config = dict(
    num_attention_heads=2,
    norm='rmsnorm',
    norm_place='pre',
    rope_theta=1700.0,
    attn_scale=0.102,
    tie_word_embeddings=False,
    init_std_qkv=0.042,
    init_std_down=0.0047,
    decay_fraction=0.759,
    decay_shape='linear',
)
MLP neurons of a small language model. Each row is named by its layer, matrix (gate and up: input weights) and neuron, and shows model dimensions 0-127. Each number is 500 + 40 x the weight over its row's rms, rounded and kept within 0 to 999. Numbers have three digits each. A neuron's up and down rows have the sign that makes its largest values positive.
After each neuron's rows, "fires on" lists the tokens most often at its 100 highest values on Wikipedia text that the model never trained on.

L2.gate188:431518529548506465457471498485530526490488487437474521514523490463592470454509436494490499564485491452535473555530466528512471467502496538445488577494478502526586481494528528432569571525573539474542535507534442421506471482479549555555520457561450524500504576535494473557479488525442492479488483471523511413514510529476505498560513534522452497540453488513540463541508457472482419501501
L2.up188:454475557571387622466565509418527507493477428528471517543517477449576490437521517517525460565486570442549592470517433535586463497472438472503506465429455541515443528504542465530560482474526520551472476459507482492502523492518545460531456496508521450463480537518483464518421522517485531521462578499439517488499459500461473454518478497454442486497487485543583483499468527472495494512473
fires on: " under", " along", " up", "ack", "p"

L9.gate354:432503485448505544455441515488522483526527573497453478499529523496439500512519472457476458531461440463559476462578490503600485512492399466540528424479515497499489467557468521499576489466445544441430516528456508463562532492495519454486469536513506567456534413503470471474456525500490578491492576468552519525545531428509526475489520536424476488522505551570559521496580463498493450526552
L9.up354:500539508510522471424413483575509503550524469509516417494461513490437559540528485486478471462498495518479426547495464482545436549528503519417548510503498557506466491445476524447500572514536493524420426517405481502480414491494479462521512537521527551480496578507526512459529490489505464470536477497486478433457484514507489455543515518524517538610564491470440517491527524466512591488535
fires on: "om", "ong", " bec", " Ro", "us", " produc"

L9.gate454:422550517542522488447473473515493482466552526535562423485511490501476409482590571473444531502467450442564521477523457538490426509523470517529473502555481421513453477463526510541505543440503563489482556595550502545462460489511490474499506570492508535488503467452438521436467448563534469478596411508499480468550547502523526566493509510445582528519538467535487452499493495504493569589502
L9.up454:533505523506476407488516490515490574552473492497522542446456482491438589449507521511477478424542497590547451446533477517496558456528468521469483488547504533558465529508496508468510555484547465481484515530552511481488487506465494487561466500534516481517533477479458446466473482494394457419516485517452548493529544479439494471569493445528469473524473545510440482574425537435501498502474
fires on: "–", ",", " &", " by"

L10.gate149:525418464562468534413485514592496502520505492520559540555519542472531532481467508448453487506599512438485486509464522502483462458497499443526573528557465471428539478512522490475502452510591480503480529548522509432497487475521476538536586520503458509462501450498509434589428486485560388538494503444503460470554494545499519470524538483434492505460484453488490498489548498483478510507478
L10.up149:467558394462472454463532535565491622468453500447481534537560506555529495537467508478550512453548496542494529523454455502549472488558421419526515547488481477447496484471481586513540510518471493612474460554496457477492475532465537485505515436494546491485531416445577515494505520501551494482518505473500475511559484507502557558473478460506502466511451411565495519531527503516557475436473
fires on: " const", " inst", "cept", " us", "duct", "act"

L7.gate171:507567484481484523518474492469550514461495588410527498445455443588600596515467539475531440523577489498455495476535510517484490470474538471493530519480546509523515526477501518483521472491474509487471512456473524475457504517502471536521531444498511488481495544512476520593530482549537503489531456476551499551551515414466531556555435433502548504527471518554459527513524535501590548489465
L7.up171:504524527518550526509467470513500474558468518476468414405445556464553537474475452527502459480484512502500482493444466501555503492483494578519551426547534501490467541501440483524482516483480518533444566496512590546495471484524520511515504519523544419496465521523497463483490478549438465483571563469465441475495483504492505490480453548440538445507550497461505508485462487555511535504525
fires on: "i", "ic", "ific", "l", " conc"

L2.gate339:495594553509506512514473522467495524489603545517458522466524476532504508586510417466517491480470486541494548499541510517582529499433428463534482518529475531551533585559541472464477480543560540458520513478464558499556407540483413520484496499454512578475545520543492498430517456476543474423548500467466474463485608519429565517521522530504581542485535521520498504540522416454473510480454
L2.up339:476468536501569552535520533510531484494438505495454492564551563479434567500445537456424519514509494488529549462523506487490475444524495551509465518570444464488444491424574589544562502437524556502504532570380519449513460496551494497425503504550427487549511471503467449472497490576454542559553453560517544479470554508510523500528466549482515514529492540489458482509460507498461502467495
fires on: " United", " Co", " San"

L4.gate86:488516493506478474497491540513456451545496485465499494474541445474548502515481520545423390470551531405532480556503492565507519560582482418515503480489559498486604490400473498529512481545504514579463544487468467503528545514554479455533552490475494515485533513466501513523520437509406486496539526452424515443497507508533495553528462521485481475542518523521520470494540475457455491551535
L4.up86:496488468498544464542489345447563578543460490527543455498494498543469517527513468478522524493450454540504442455467570544456483472536567462512479502535527441526553481502577463567490565498479564468522601550469501531507530604563486522467485476467474495467465475512512480556508497462515476475501540487547513539522440515493497424532474495463521449490480523485517474503581544529569474561538
fires on: "ed", "ted", "ent", "ated", " won", "22"

L7.gate230:568457451559532484511479495468547520515446509479530538534502461446492429517419510413441514539487478454473501510552412566527599532491524507506507503501469479457435518544568533455505511572461535495473516554548527517484485485465602498564484438477520447466528540488486485528536503467434499503508464507504472445492577486498492499467506531597477505496445493493521534494460451509449462530520
L7.up230:564510452571485558410562536510473510432503521506455620569466406480480500519491502492466509554547495422579547546562502467441538521534552470432537527522512463464492454481497496461482471490472483470444472398442505445535501517530580541534462510514441518505534534508474536445473520499590542565409489521518461522555462553467561473485471506546532460548464569529505463481478542556418574481520
fires on: "ory", "et", "ure", "ry", "ut", "oy"

L4.gate430:484486499508546461529472553511496460526521437508491562473532486491608494498479460515425471535535516482509446454561449525507466431507474442476579510546494506475529535460476565495534507549494542499414505502532480507539428493482482481483504466576412465479519487550509457537506510561459411432523439451509512465467513503499441552494520538443515556533552500536513453533493486506575440488468
L4.up430:505450463493446552506482488478497460483504499556525498504559501511489426464494508463528462472626484411470528660439473519527530506483498515525502513443525566507480435451524469539544466471504493567545501482499457510460460492502595436465492531470531448488436489516539469551442505520488461509507471407490490453579447393454544481594448500529461527584450482488581456557508569458460488509490
fires on: " up", " down", " On", " off", "ack", "er"

L7.gate416:488492406510537491446433561445485490455503532511480425429457510498452563531472455506470497416533527551461505494497533484591531450576463535471542485480496518439447497571460482470470491511477528453470584508484519432517489484544555543513527448471583541478482485481478518525538491547528458540580420477541487526484454465502489474472532528451511486548487462519468585516544487460505506503521
L7.up416:479458474540546513520430585498534537489512510478489459476504572450424541517491421496506481515538531443444537497551547516492531501495543505525467441553512493486474494571424516529511448517497468498564463466497552454487465499546536555490515430452526486547573552552472541516514484589569447537516512471408485527456441510488529502504509511485506459532562467456406550476496510459464487431534
fires on: "-", "i", " early", "al", "r", " who"

L10.gate75:544399446522525568464544493463478495502431486562503521431450406511500543475521482532471487605430489467600474477492464528457546479516501471468571537537478485430479505457468507501545474477546553564535508473507490492551484496524552494484566507507515545526533472525510551600495577442456494454562488567526529493498516483476533549488489471502526453493561504507545487518513518494510517525515
L10.up75:521466520453529442513497491459503503523501522584492504436493431502514509500545480507452546563520472479518566541540473520543548505433565482403484507474513594460459491434458413469557513538549483541561475520555407519459430532512446488492488511496467483556509442533524545434507532509473547607588502567454509506461429558533499562523491497473528454494589517466463463509492502458511465425501
fires on: "el", "et", " rel", ":", " l"

L10.gate424:497452403466460542469488556426458475452545524444527497408456544544460456512451528495472510499462482484527452528497565510566466521562475585425498451494453459556426496501519425558550472483480532539494527464450515448528464536429472485464499528522531518490459438586483509534504529418562518535464450526544521526476458473468458500524453527463468514531527505512467485521507475489548523520465
L10.up424:543470530557501489558500440485508576494498518546539556478501542595517540547517430484543555601462436505491489520503518518414414450500588526486487536534455568489449424525519478469479472536515498537464480435446547458555463435493505479478468556459510531426551451478456515514476502449577512535496498482431541495483539465563495474527548516545525521492578541433534503464500499475483561485536
fires on: "o", "a", "y", " |", " 9", "ey"

L2.gate322:589465483526472532488487472558550517521511494466523533470461482545590481548513531540467462523455567468483512497491519531536466442560439523484489513503539473465522510474504531517500510459578512514569498488450481497505460474473474504438549570482512518491500476433498531464595453518437554586445461481565471606504504466527471589433460519483449501485497533484513457587533477488476493511470
L2.up322:485531480529467456507561453501469480493436488503501462525395498497492513530439506447505544536600557526490477510468540464503472518538423443523538479504570463563546508472535513501492424427568473601514535460442463410446539462519550516507440473485477504483485506443483419569539518482472462510550553518480516519521426527521480440455514479563491490494481515422513486492486561493483426508551
fires on: " As", "s", "res", "[", "or"

L9.gate444:548537478485468496460492583490497519520520483491443503582452512560472534480465450586572490523517471468502552480509458571516518460526531497464486503537471529465449481478489475469488563545478507524415548508425510492493450526466507482507589532494526497394465477553553542524541491533528495421544560421446485470603482487491466490533543588512527459451472532468431537514526498514459497569503
L9.up444:475463464440483452483522521468455489545451584477432466504501547461499434490492543531481436448463532515491549482502429485453493432519578540525464455515552562556452484443531566469458515486545539475512481443504590471451552409442511501513534509493454523492421523456417529501491502465456507524525476493531483538466557528454473432550538469530515427440581571478523486527509566451555519554508
fires on: "-", "ian", "ory", "ran"

L11.gate53:521599472450498516489436499535502481498494439538397597534474534533593474438485525457570463556439560538470520459512483504468467416463488609533468484499557478503564545516457461490450534587509542490483568506447470555514488523484558538533544458467551426459476531536523484527489464466572548449467504501457528524513520495534522536518533513531452524431491453495525465495508450453569527550471
L11.up53:469540485490449451483501499486478446488516514478495513474523501373517499548516571499451452479445500425522519532489483488506504445506502440492504472509522516430503507476570458452487599411567481490528573463485437528481551502534551538506523496431560520482544522474484428547510458492522458495420498529457491494487562445552420543543545524453450432584541500431459509505513513475560504511439
fires on: "ed", " tr", "ing", "ated", " Tr", "b"

L7.gate242:478537490452496503529461474436463533431563519546531543493554538565513472516461504510419600455488511534505496454593591503508570529450426509485467482516522452487513488477574507484515520514533514486487548529462472512514484507596579453540499548533454441498478463479521546444460492549496509533477423486520414474442509467471526556496433527551466489525534491481468518469536424461525567536473
L7.up242:585437524443546503487520491542569522408464446503513481472459489493473478433510416408570533496534433493434484474512528482552530463468504512498536531554569490568500588532426538485501497457545506527538458468523483473540458544551481419510481489455508508485551570518546512484460491487466500508520508444534500528473548519474449535477458499514426520505471531560505551469488497468450514487526
fires on: "g", "ut", "ust", " Austral", "le", "ic"

L2.gate29:492558530524546488483510528454519484460518487494469517461492493568510528547528407486439463436536479502547590436485521498506506494417453438589480532490481481551520474500527472468531529565422507460526474472470509527529486484506489479480488551517451601496567423542449509477500537512524524463520480490444424491554504523556487484517491549457533538576496562562489504513571457519535506475533
L2.up29:468446447527549554528488505541471502457543495579491485498551537451542537443430480458514491499460441469476540539501510518515515486618442479472469502555522489493538489479470538572545540471518509536504499430478494466521481569492545538429526458493473486535518553523522556501510561505490535513532483548493538436397545531519446540530472491520571535420495507433472525430458554465506496459469
fires on: "O", "U", " Pre", " Lou", " San"

L2.gate95:471456473518492463442460564522435512507506478498451541524502468485502463426526483540491549546498411481519465488551409518482562448487516422527470503532497529504486524453504505541497508451534538494481511525545495523537447466476558521564570602648537512519563451586614425540479481564439438517471529463504460559555528390516472497449538477513528469522462531485476464492488526504524544589477
L2.up95:562421406427456530506456445486508514450450529493444475456528530474532561461452477499523561540556544512489491547428470460529509464473491510532509593471582441511471487511542483469552468522470507492546467443528480514527450612556493489527462505495457463546459550530481521529474490448447466525511533488490453513535438530539468529485410494510491461514445580483463564510514551475444557472477
fires on: " over", "od", "er", "ver", " up", "own"

L4.gate159:498499479443531458488560542466565489472536550507419577545502486537499491533445397531545522491464432523470516484515552502516583489573511506479546487450507445500467578522502496449537484563466505458438464475459544470514517506422453519504499564563530511497489437566566509482528511523500538493423463543477546478485539489539451508505484495462463525462420490533536499560519475439531489522466
L4.up159:514504523495467532534431514509556467495547457585479531502505479463550472511503445612468411538565521560459548459541500436523460493539612441482493466456532489456514538484458537491516468539506497529491486506509438548508515544538581492505537470507510466464430563512546521542549583508487480452470514512480447528506425501530483543525545468485468451446439548537499512493573429446523479517473
fires on: "k", "sk", "ach"

L4.gate476:540556510522501478531469481440500485450477475524491514505532522517531460461491538506502441514489470468526531446497503528473471544479487430521436508490533530525544571462475499480546529490533493557448526497549472510514463428537503497502474507526508510481520469520555460443448494444478454397474474455460470540456449556512454530454441529464526608532528520492561516513616486446611552416453
L4.up476:423497476560561504478477481472547520467454441513474475432442534497562480458483476442598462557469452469463470531506552497514440476560621516499521487545422468549455499529505476488492495504455479427569525477484497471503453576491487509488573446543499493443475465488455434535510447534467464404474505504462532546503538536512475550593513491475458557448534465497534480463535546517515487497489
fires on: "ed", "ated", "ified", "ing", "it"

L3.gate413:504512511508493468482475528470535477559536472483540520455483478491522402563460500526529476477447552491436532543538495570609484545484502509452488507509558466535508535476589505531509463485454545517543575465479526446477536502458570620542522485509517488447510479433499506555469523504568521548502499543443518500524504429496500511512523447431509510482509420556501443470467465503437386513542
L3.up413:441409487410507455529478498577475535546455543434454505547476444509508481452510513477531561535488522419535476530475456454544524446542411551474527505470469453488559513523504522534572524584526477407502472569454508492472501526439456499607482454534485446435524479501536475507468502439515541460491517453497486423514494511487521501567460576503441513443506483573459424436468538541590498573505
fires on: "ing", " age", "ating", "inning", "ated"

L6.gate447:528516558506515463487520453510471478464484462498507447532513457541446512542460541482522507454460447425525504517502511533446475539486448541486525586510502481451429490495587517569506518470489487469514487514456490518461496482502531526551549503465536527442512488489418530524555439499491482433587530496526502499496557553569557532489513492494496510548556521477575449529476475552505520493518
L6.up447:469485457479513496521483434472433513494491481519449585584494433523587535461539492466556498454478427534508459544532504506513548603516447527528514479520510478518568475444558486482493520498520519490609545456532492500480572438438462471494426532453542546537499502481450526525479445487490514475470489538472499516481461589497461488506447518537505467533504454449535485399452607526492452487513
fires on: "',", ":", ",", "):", " Year", "),"

L6.gate8:490475499439508614505515492476452536542530518514426536472549535505506466445523515471484553502529519517537465501495485492480472435559489472492511535559458461413503418426497444493517544479526571500511506499456475535554462518503525553474556496520480567411476432529516435505499535472538443447531480500500548433500549493520502423529555424537503498452483490583502462523532535508458442599487
L6.up8:530517484581521532571485508539517484532486575500557496514468391549557492512425549559513520466561549522534519564492514574498511539536556547405480510460524509515484486507469440474437501492540505516514489491447489550492476497532464483561505495455481450447478482532542456460452500519484468489469452557474516466530546513463480541540524529574460492477517514545468546477527592574491495503461
fires on: "s", " (", "1", "its", ","

L10.gate135:586535420506480599510478520464430452500505538543528532482448525563470499598474530542494540490515453467547526511423481528463476528444495529449547473584543502491495480563424449431549535502472525523557495491485510522528505482355519556543512479504480539486482494528498470514476521559567496508531517508504518475476511505511515502534519447455554496537536496534516514494473403536613527562517
L10.up135:450485479519530507537542463575498499492505537408595516500498502431516555456455501460542551472530541545520502495456453457415369491449529497539508575470467555534517456528491487523515515502486468517481493481520472462540536563471486542484537473421421433488557503502488532433520531487558449518443392538508484572514550512481488425503489500537507463480517496476547510494493481511552551571507
fires on: "a", "as", " It", "y", "ow", "ay"

L3.gate96:528556533522430510525473546504498453467555499548443543496506473522501509508503513411470477480578528461550539499586521550547496510500466548464483504505557498446516555540507499403485519498455511472558484490533463496556503497517531514484410523450554473494478502470518471501535490480455521521460453425511467474426475477496537514506523562431476463548499521585566439535537480543530491423532
L3.up96:589567511483541573464480502485537498451557481511457475457564522520526502511510456496542447485510478529516505461479488434540558485572577453495458455399554508485477486515493484512503543552495587548552494463474493479581431519495510556488513521519471537489552439557500504525551524527527523435429397464539483524517490513568456533524494500508459498499384549494560484557492507532483469445435
fires on: "p", "ell", "we", "ll", "ans"

L4.gate37:478537488505488493451542532454536469456488519535475515571489507540477550531489506566559453486567454445435500472535529528473528470528501422547500537490593477492532490532492535540450568471543545483528496506444517493517526543494458520548471502461519500514472499548506566468553545550426446496500536463489530522421559423562425490565474541490515491564538553518578499486460421553502443443496
L4.up37:510529498606520441500495481486503572507492459426493520443487559509436447472434514483507558582483475543568492507520471531516412531538474512476431528502482471623487481499497540448562588539469476485525488496483455475485521451472531487531569537543543455503546489537495502559458489544516456472433447435435538431479553469499523526529511448495501507532533537512384515469475521517539522497510
fires on: " two", "ut", " both", " three"

L4.gate371:492472489494466536521538496516489533449481528484487497567490460509489456545501564438449447544504462473525468424476550519521470487514520459478445532525493420391523453508538487541524558452482526594503493548498478461563467497488564486487498512497470524460511477554481512460486496484496581479451523605471504542510528488577506498531488502502580553479450489538449536487491429569540507551489
L4.up371:498505459553460491565557393512465529479451483478518542522485512517466546459503518485505465537535500466449510514498519470544536481424492449440505525543548524533490498495479504495552521511572504449487439497555520507569473572556551484525492572498436520489406495400510494554587478478493483493522543548513453493526477465576431433506524510481549544487478561470458521483395553508459516570481
fires on: "y", " ty", " My", "ry", "ly", "oy"

L2.gate25:524540543448579524448514509508520481495449504516471565557426468576559523488422483485449506470508558501512465539462561443486425421601443468471522518494557504514488511433467514510458513503537520501457477465461497446515473484457601518478481461497528521535559434434536543401462502511425457523491451495494499533548483513495511474477489479442519541574519546506472485524498568472475482545471
L2.up25:544513404493475452535441514492475548464506471483540480464444520482479522540492526501470541476552500559515520564483582493526459512489427521529603478509530444547499513489509470446476598427419529508498527483552461494576529470491505505523540487427535489493511470457485503472553455423494469527428516541458494479528533532459558497462492478516562430517409577527534497493498423410549516447471
fires on: " As", "s", "or", "y", "f", ":"

L2.gate268:511563501544458533388457507448495581513470506491491501583463470522559515561501484531457530551440466529449577514467497454478581483495472481546566525508527494526444469527561451537548520516484529482473500406549513504569474508515489518566516553506561514471513538527545532555519457589551514517505417512561464503491460495481464519512493548527480544563424465552471490560465545512527524424565
L2.up268:498574481503494562503437526537503472468471402490451566506532502459539522495503536468463547517539460438542514485476454539506497511500510562462458564528461587535556465484467458560546518408531503475513507491475563524481459468545511476515516473465529543514466534524507496587494584556423547591471551458562431591518498471485467570545507540559465502546517565501510504487512519515485490542542
fires on: "^{", " both", "ove", "l", "er", "ike"

L9.gate292:463521519487576524522448472486503509528446505548465571524551522454475454498485498465489532418498489506469447505511562551481460505480395466479420551523561513456443499536510434534513525514423494562419497467495515475538517542488478523565448513432485457478506494465554528512572473443486505497530490516562519488454489504566464547440480591522492527492509452468528512493514483564500509488541
L9.up292:485525460476557515515436587443464501459584444483514492496546483460473450440465431518537502486498475556559448512536512500564539535526485483465535467491484485420558524515510573485514490614526421444527568469513502501509529548495484493452595475480455498438484494513451458450477546527452541486432481516459442513548493520471418495506436523547466527532555495508541515462465554459494433482523
fires on: ":", "',", "o", "R"

L3.gate151:475520492534454502516535461508518480537470402452527478547464552523486408546450494497486446515486428469554478482543417509510562526534527512488528458398491503484516513447559479500571466443484477523550489536492527548444448492493508413544544425508500429491479474541510462523507551524502439478584484561558445466580444487556527496510531469482525517496463434434513485516512486584544556562497
L3.up151:500537472469442482520474525474482510543413488500548480538478494524513520443473472519469434508488455485571498487540515468548451512497552424456486507520472532466522560424469468514493497539511548506437478566493459463531486527546480462480536530533472527526465488525576467528562507505461544474493509512557493476604489559500456409533606446555544586496458514517498516558465472500482529488525
fires on: "y", "ition", "ry", "ment", "ility", "ion"

L2.gate197:484497517412528462524485521559523511424531462582493510487454438461536456471482442497516495525535520482585552510450446500593476530474510462431493494536599539468531571533485528515596480485435499488441499475527539511457534495406566543487477510530436507471519450440532576585520531485456523483434492502538451484465398488458508498504464529540469559526436472508433477538524499486443512602545
L2.up197:521476480511520491491494513459553473502486484524569434537495476470525492521532486452432514593517484584475561509504536506552459521490464504462552456442444573553463517505575529533510472500448554509447583560581490547461542440442508589535506520480526534487508501506548485415510531532506497542544512415466494462473463522498547470481471491456578501469549481537565494566460496486468482567463
fires on: "m", "c", "ity", "om"

L4.gate208:564555436427584504479522514460460496467529497503465542453503478522405473474478465517498475449381542510502585527500530531497458518515521516441592519474460532465487492511524488493497481520494497486448511516502458523439471492454502430526504527480525557501518481478522486433525501474434563527535487409512497547479510463545559556479427514435451470485437558519515486504554446536443527484469
L4.up208:499565478458520526517448599521532464603430553488505539451481539440504530504465483478464523487501494522443526472533521436533566547496541502562526461462545487490480479524550575514517503496456569514564515460490516472483437524557536551468534494450567523505495488477442535524527529534483534553500502502496513516518492447540509459429520455446520519495545443469512544486530581417527476465540
fires on: " or", "%", "al", " as", "r", "in"

L10.gate230:547519459484432465520487495508436467533452536511553519486519484439523453515466567416544415532465486527485523447480489461526547459523484488511520482500518516467471527511547395453472482537479508564432515476470482522516558484471542532540494584441475510510466515506547450456479448415600528503513444484480456518430473459548490477549540555463504429516530525521456460515490441541586489536518
L10.up230:463479461448521411456550491510459462539453552498527502480507546480540488538536478452505533550492513558496453454491483462476483532493443494540474555547507493501522485492589494487528454568521484577459519526535486481483515454536447473528498543469455548504474514494479475566520487480539611497469525449536510475570558532487554475535511507510505535495470449439501523600526535528536508596481
fires on: " to", "ro", " into", ".", "ia", " in"

L6.gate194:459532535503533542477533555504538472471528500530537525517487558533436429398493430560468480468487469502500554512547498523500422474558569510488474566425511472533477543537511526435530606479478532502513493534504523509511512497514455519578529465434492556473514424469472491557483479494462584408504557499547458514442425451517448431485479555531530491501510511556485447490480441550526454534542
L6.up194:401499584548437501468500463426482516409560507426441514452508474486552486480503497531501542552492526493579467478518441530611462515581458541510497524517500478598519491564463435457434518458545475448411518443523482527518484548522555476464522534511475516506513474505544545515549449455389497512482490496502494457543505514542517498565490482557544478451495501479490522441494468446486435463481
fires on: " sc", " Sc", "ut"

L6.gate238:510617454587516571512518482436517540496497529481551538454528417567501407587488503513455506511503495490456561512560466549476472514499510570441500531493504438478457528512530420483477469484429541495519505518526473439502488509431522539512494522473623480482492525516531536511419452460523484465457408474509541461412476498567490484489412564494500503492501475472575484548535537502542481588437
L6.up238:550489438492517440496528512554533432507475424634478535500524531401540506501515460456519501502553474548471532509516460459523481466538485466520522425514501489506509449529376565548510608498476459556456454492493484450483595538609489493541557504533396471487510503459515512497492553546495548518521504511449482541513524401509479488568524486497485463477529542559440573488469477465455452460498
fires on: "J", "m", "p", "k", "b", " J"

L4.gate337:473491466477529533488518562470514524511421457513494457509533444477496522500533580537522478458499422447485545456514463495521558458470533446485489525427462484477459452537469427491497514455535490555451494557481444587533455455498492520511463488526518446456537571500551556491535473444507503475488523451525418574489550458503434497525480521509398587520525496578528564525572499541523604509482
L4.up337:485536589544530485483489527465595486521461479537529444540471562495443502415516498530421494498516463481421503488455459546542518555504521483540520463495525532493419527521519504459506543490529514504546533605498495503578475443513461522516503479498532533532570445481495555477516551475443490535499515526427515588510457565526478475480493454452464588462573534600466485563501487465569476539492
fires on: "en", "fl", "q", "\n", "ber", "se"

L2.gate414:516511522524497526461506525511503505477430468519433529499467474514567510446420522435504495478441498437505528464492482508518511497501469519508522484494551478478497483517491487501533488515471579472479523542441503491527508534491557482400509481481534523381423456537462521487537460473560503517458410519469503472420522521473528492481490489507485476516525488492486503578527453541554478552483
L2.up414:451553524541448500486446500531537495488513482558463506542456507435493587417486546421523510515483484445533559533449479396406518470469462503531499492475503539481490436477537447558501522489531477482576384480546503483493515571521551450359525470512487507509459542527481489475519473538561492495513504481489516447488478567474472472445514470473453442530576517407506495487483479565526486502423
fires on: " am", "ze", "b", " num", "ated"

L3.gate160:573482468519540495540471542457492487484492509565520499518462468481573462512538535481511515535444489521554507504457553460507472464594480424560533488549464472472459522472476508459579433477537491476497475493501424422455488497428476490427596483493453496405517489481543444505477502499504488549515511491486486463506529466458515519529524561509495472459513506525574530520520518489484393580568
L3.up160:507445522536464447477501572500360450504466540469547484518430496458547518503502552493453556556526517481498494513518511460449439546494529486538508475535686518443461467523522511540492512513582535513485507519542524483479467525516547520449478576521476457508489492478460538519613539540489460503492445542562490471501476422477429491481499480520554472564504588468554524438435527511493473555501
fires on: "y", "s", "or", "as", "er", "ep"

L4.gate402:558407522533426529359432566496520514473524562494428519536519501525490536506537435493520592532380516529556535499539505504459511452516427487527483520530486491478475506537580476513523533514534492571469491486501500606510565523520550531462521463491479555542519528536590538509522494467497506489474523510477546559494526509506483535507499415558530512505471456445459529528499550537487522533489
L4.up402:548573482489530517467500505538472436451515492464498524497418433499508499457522473503472517567496504527502593507454577523522498507499464458459513515539448519493471482553440417497464511450482473506512437504500517519502438504486495395512492517500540509485474457516486436461453513488465508576560407511464459498507477479479477499501485478484492497574524506470460529568428517524541513538468
fires on: "and", "le", "el", "aster", "et", "ory"

L6.gate105:599511502494504511482575509474489467490520576507565543508562452501537432462517543503402470459440511435469496485509540545513538518482498544500512485543538515525489570539482523455538547507481507520543512473475562521553528503545533568529573536459529536493499506497555475428493462526575534556544424531539507500450560437509490561513510538444503486460439483531554506540506380509492479539506
L6.up105:511477490514483517574521513471479493505562476505569549451495547523585446528485488495543519524441479477511502550477511475472443505471505442541426504483591472500513558476570522540534556493492421498520461433580513521533507440538495481481526494528503490597532472441475535501532511511525505495531543502534497494403410563520471496465486515468478506475417451503514532461508475528466461493516
fires on: " |", "\n", "ing", "ase", "n", "ed"

L4.gate222:569541454476511503472488487479494469544543502490509544497591459572538419536528513456447472501436476501501504561526534558506532462476401499510487458502556496425430514506498561431467533427511483502501556466531491557479498506505470451487487467523555438432476574463586476441439424443546555515514424558529538506489485526475528539509505442475582514442451453550533496463565491490526508495490
L4.up222:556434504515458493531570503485457556552542458534545446586460537457443499487518502508513586401496511477502551511492480533551477451468497470496555506493578573471495522524499555546521488488479439471520471465494517570470502489507536520486397490547492596526557530462439472449512483419500409494576485488460447500539478441423512517532525475488466433481480477581445529486539565516510561490543
fires on: "us", "ction", "et", " also", "an"

L4.gate374:545590463461492499537564510545509488459459513495468494537507493453500485566545563511508505480454471523455468522544490537511510458605485539521405491511392479430440498529540537486530528508472508505470517605465464406555401533457556469525512511518482518481489458493558580538547499533522464473526469581522483479445499485513420523490441547442480567509467529509523476520491443473568492592539
L4.up374:443556525532494470534580495597523554505508479559481496507487560521493458503475473440440493490523563461462557564522468560531495525543469550471572546495562536464549461498528454466554550460496477499503451540532504471462539583399473459516478572547541553532507499479494525539517441525546502507459490513495472558457483540538490443511461490458554551521516453458494448463488551504496450527534
fires on: "s", "ough", "y", " play", "ry"

L3.gate83:488572517437496547530457515473559462445449543515496523436513510522492555570469557464469481489477528481549517513526552529499564488454451438434408528542483562555488503542474438479500499513504487518504525481532494461492490598421522512531491519543459564509559527476526482471543535435568449504485521506501488451524480526515528556488436484459409425555450568533568496530532484508492525442538
L3.up83:508599473489562535481502607453576488420407493449516436538419548504503520493493474477493449482535460485480516450523540510468506503502408458488459485468477487493465580530526507525521458451534521504529530529548516487485578576461445472472514443444492520527515476470522528456488504542543535500521457509463510454422483562480540571470501542427459466526504549507480554474450454530476436461475
fires on: "ass", "a", "ill", "we", "h", " of"

L7.gate446:420523458499511497522483459515488474430469548563475482487392505558525479523461483492478576483530472507469527458567488487497556491478558466471462496540456473498452487509562473457477502536446482494492532534522498482510489463426526505469589500480556433500527480508471507508478551531510531470499558483561470559439485506425502539440480478494485474469540481517486509493418518492551479539506
L7.up446:518511412491475544509492473547519540483444446493600479482521606503499496499506478435461508457489474538447539494453489422516464456467462475560500432497583456485507504471458496560475458443455505522516532448463568526506515550548525466528481524495512512494505508494511485513466514522474471541454518487550423449500528509430452466487472501458477530470506480469508441522443480532472464575522
fires on: "g", "i", "ven", "x", "y", "ic"